Part of a small language model's weights: width 192, tied embeddings.
MLP neurons of a small language model. Each row is named by its layer, matrix (up: input weights) and neuron, and shows model dimensions 32-159. Each number is 500 + 25 x the weight over its row's rms, rounded and kept within 0 to 999. Numbers have three digits each.
A block is one neuron, or neurons of one layer that tend to fire together. After each block is what it responds to, as a language model described it from the Wikipedia text at the highest values.

L5.up752:461498468493513538498515467463486512487513488526499501518497518513473484495526542502528483501486519498507497494511492486506481507520520537461517483469467501484519528512513538520501457493505524522521511500517480529470480462455489472481500546509530538517488522554497514457538476512461455495444473513522494491575518514479528516517492514458471526555519511483512504480515496524484478470516
Sports words, table breaks. Word pieces in sports text, like quarter in quarterback or quarterfinal and Youth career, plus row and line ends in tables and lists.

L5.up882:469483481546493500502482512538476498530481509495505448493505527529477480470511524529490522489482542463488486511490494521455464477523533520495471544524519524471490509529452515457501450502495473508485489544507512525510534505480455471452526528548529523488508435470518553488531505505469465477490538515516484488516493481466466542492483484477493497543511470500511512513510500493479503507516
Table header separators. Pipe separators between column names in the header row of Wikipedia tables, e.g. | Pos | Team | Pld, | Year | Title | Role.

L11.up47:495515482512469504539471498500490470489532529515500467495489484494458500487500463502488499465520522519535482479564477511507517522531486489531532504477475516504495471526478482485494522504472498514530480508549424526510522515481515509496534433499508513532488476511499538520502466521494463495489473488570511452520523510459471512482492510504529559510514493505499510494458433518550454455474
L11.up94:492550485478498534522473481553477480479534501498488497502534497524477529504540511488500513464482511475469482498508515481543530457534477472503494513487451485562517514496510572508500462473519520491457480536495531556488524503505529487508486444493446531539510531482537465518502530454494439470489458518478497493509525519483490483506470465522526504520461502519521488488477460528477486505516
L11.up167:509525465490507524491500460500506538481538525523512528508504516551501517516456510453514476521476529509534515521458469461525469505493441495471484526494520530518473506500532481493537538523494501488475432489526509508483523501503469509492528489503469503482521527497464499487523479460550514469469443476489552528524507572476550510489466526547480523477515475506497509478527479509506468481483
L11.up201:500511515499479525479461556479547517478498498548450481486474464483454463532532502498522527490494502492520492495489514528534481499502475506504495526538461464528514484510505490499513555512505513500530482507496455533540550528483488506483522490528474506469508483527477508542521525536512491495532470495473490483522507465486478486471524469527494527450499484529539569463488484492504469478489
L11.up314:514467531495528497496442565524506523518476527555493486491493500487533501448539528500461501499487460485553516507467510531535472488498479562518509491551509467552487478521480507481494529500510531501483509507550466501480510504501480490498488485511499531540456482496434462489525505514437488484494507503489529462509506497470489462507453500495464504496535502507515492477516506468503535479469
L11.up596:508530534521511522460479499459568517508519503538474464507477497497486480496489454479504523474464480529498497468501526506489527501478478533494510517482481507490507532539485514509513549465543493502497475478498524558540506545463533502473469544498450503475536471506499451504506524489486488497515483541476518459546494492469463504481479553479501496489497499469487506522519406451499502505535
L11.up875:490546538512538502508462490464486505487482489519488491499486484501497497504487518568480491518505521485500496482514502468518520492488495491538477474509518488485538499509516576492485462529510502499483483489518498543498479479449491521537542499497531476475505501476511469527545504501457512481525521479471455528451527498484501499507476500498518514453495490488521502464443507477496490511535
L11.up877:468440490505549516472480485509512559460501500528504468468532468537528519523495491494480495523506491505529428539509536458520483507458448507511498486462504479466523494519491502466516443486512522513495503499481504496467487474505514527492508472552514583502442512536513512527508490508521510510522485482466495484502474498524478483505496512515480483483477538499531476478474484527518476507537
Table row end. Closing pipe-plus-newline tokens that end rows in pipe-delimited Wikipedia tables (results, discographies, filmographies), usually right after the last cell; a few weak mid-word fragments.

L11.up80:501505466488528480504532531500515483487462504491490494454507528469507513523486524514478484518506491480497520482496502519511518453522503486494504497495487543461483483503487532500490492451510486505534497539521498495524524496515467526465543504562454510502539490480536488518494535452505496526511535499473465501509495500486504473464549480473522532491504459501529528499552483466448467474544
L11.up135:490468533498522487516483521482462508545505551505508520508530500527471511480456550459520497543492485502509508508492452511559492477489491519488486493489475493516482511523510464532482469473510511511479503482504461464545514524494515477465485495518474475504517441509524506510484543492527452486523505493543535509495473487490498506487517499471485503486473513514508540462511509517463503489524
L11.up144:509498530497473517500491498502488483484498551504537508543467494504490506516496525486495505519503457516488453452482497491497488509521505504527510471512506485530512494473483498493473518498523555463454538461495561542502507531513503545461500489526512504536492510508511522520488478481498467486500506442540469522494455524480504472505473466460494507466516450510506490461453474508495522512512
L11.up362:508489505510525534543472540453532517478557485500510481446500491521507544534484531538435529491478498512467504506482517497506483481526515516475470501477475512533470513479503498499477500456508516518491461524518520471512558540466503481507466539533518508497492481500528486460483467501510500495534486532503502486498542498497477518476435529505505492493510453496501478484500556547470526502548
L11.up483:464454457523509501549514492447497490481524494508454532497471473487525536506495527501518508437451473519578532449503512498508526524534523526487471507497485487535499497486506476496506457550520505506516498516492499538521527514483490518486496492525504475498501435542528498492517496498491470507533468503499508479528439480511514477501518484514480526517516486514520471522488518530506489512485
L11.up545:534521516515509492489466510459524513479484508471501486454496481478470484477526467537480510492491502515492470551512458466482479496500520504477517456480524531503487499531466563510496520512468524481499486555535495498531506503481476465445502489495487556424490476532523535481525488467501507484569497476496502468530503516491470528472545464505518495481477495506491496490526517504506515484476
L11.up734:478481501514497484478502473465562488486493517534489491476493494498510507488466515559487493494507511504485485478466524511491511444515485509484434494468501492487521498497501505475561466533529472498519509502539550462516544521474506544476494505543520513501487509489505539535473479493474487485527505474531466472501457501461530494493547460534498522495490470472548511513464491466533509514470
L11.up868:467509523476490490519510503470495535525531485517489499524478529474510473496467474477515506574492471482506530433492433489472512523505506516499495483500485510486520478519511540527483510520499506508546503475494492513509508500526490526444499510514524508474514420476517529521527468467532497494546547477531529509554446472497504538499489478482514480495479487489488507500530473482557498513479
Table and infobox delimiters. Pipe separators and header-row endings in wiki tables, plus the first piece of infobox or list field names ("Re" in Rebounds, "Area").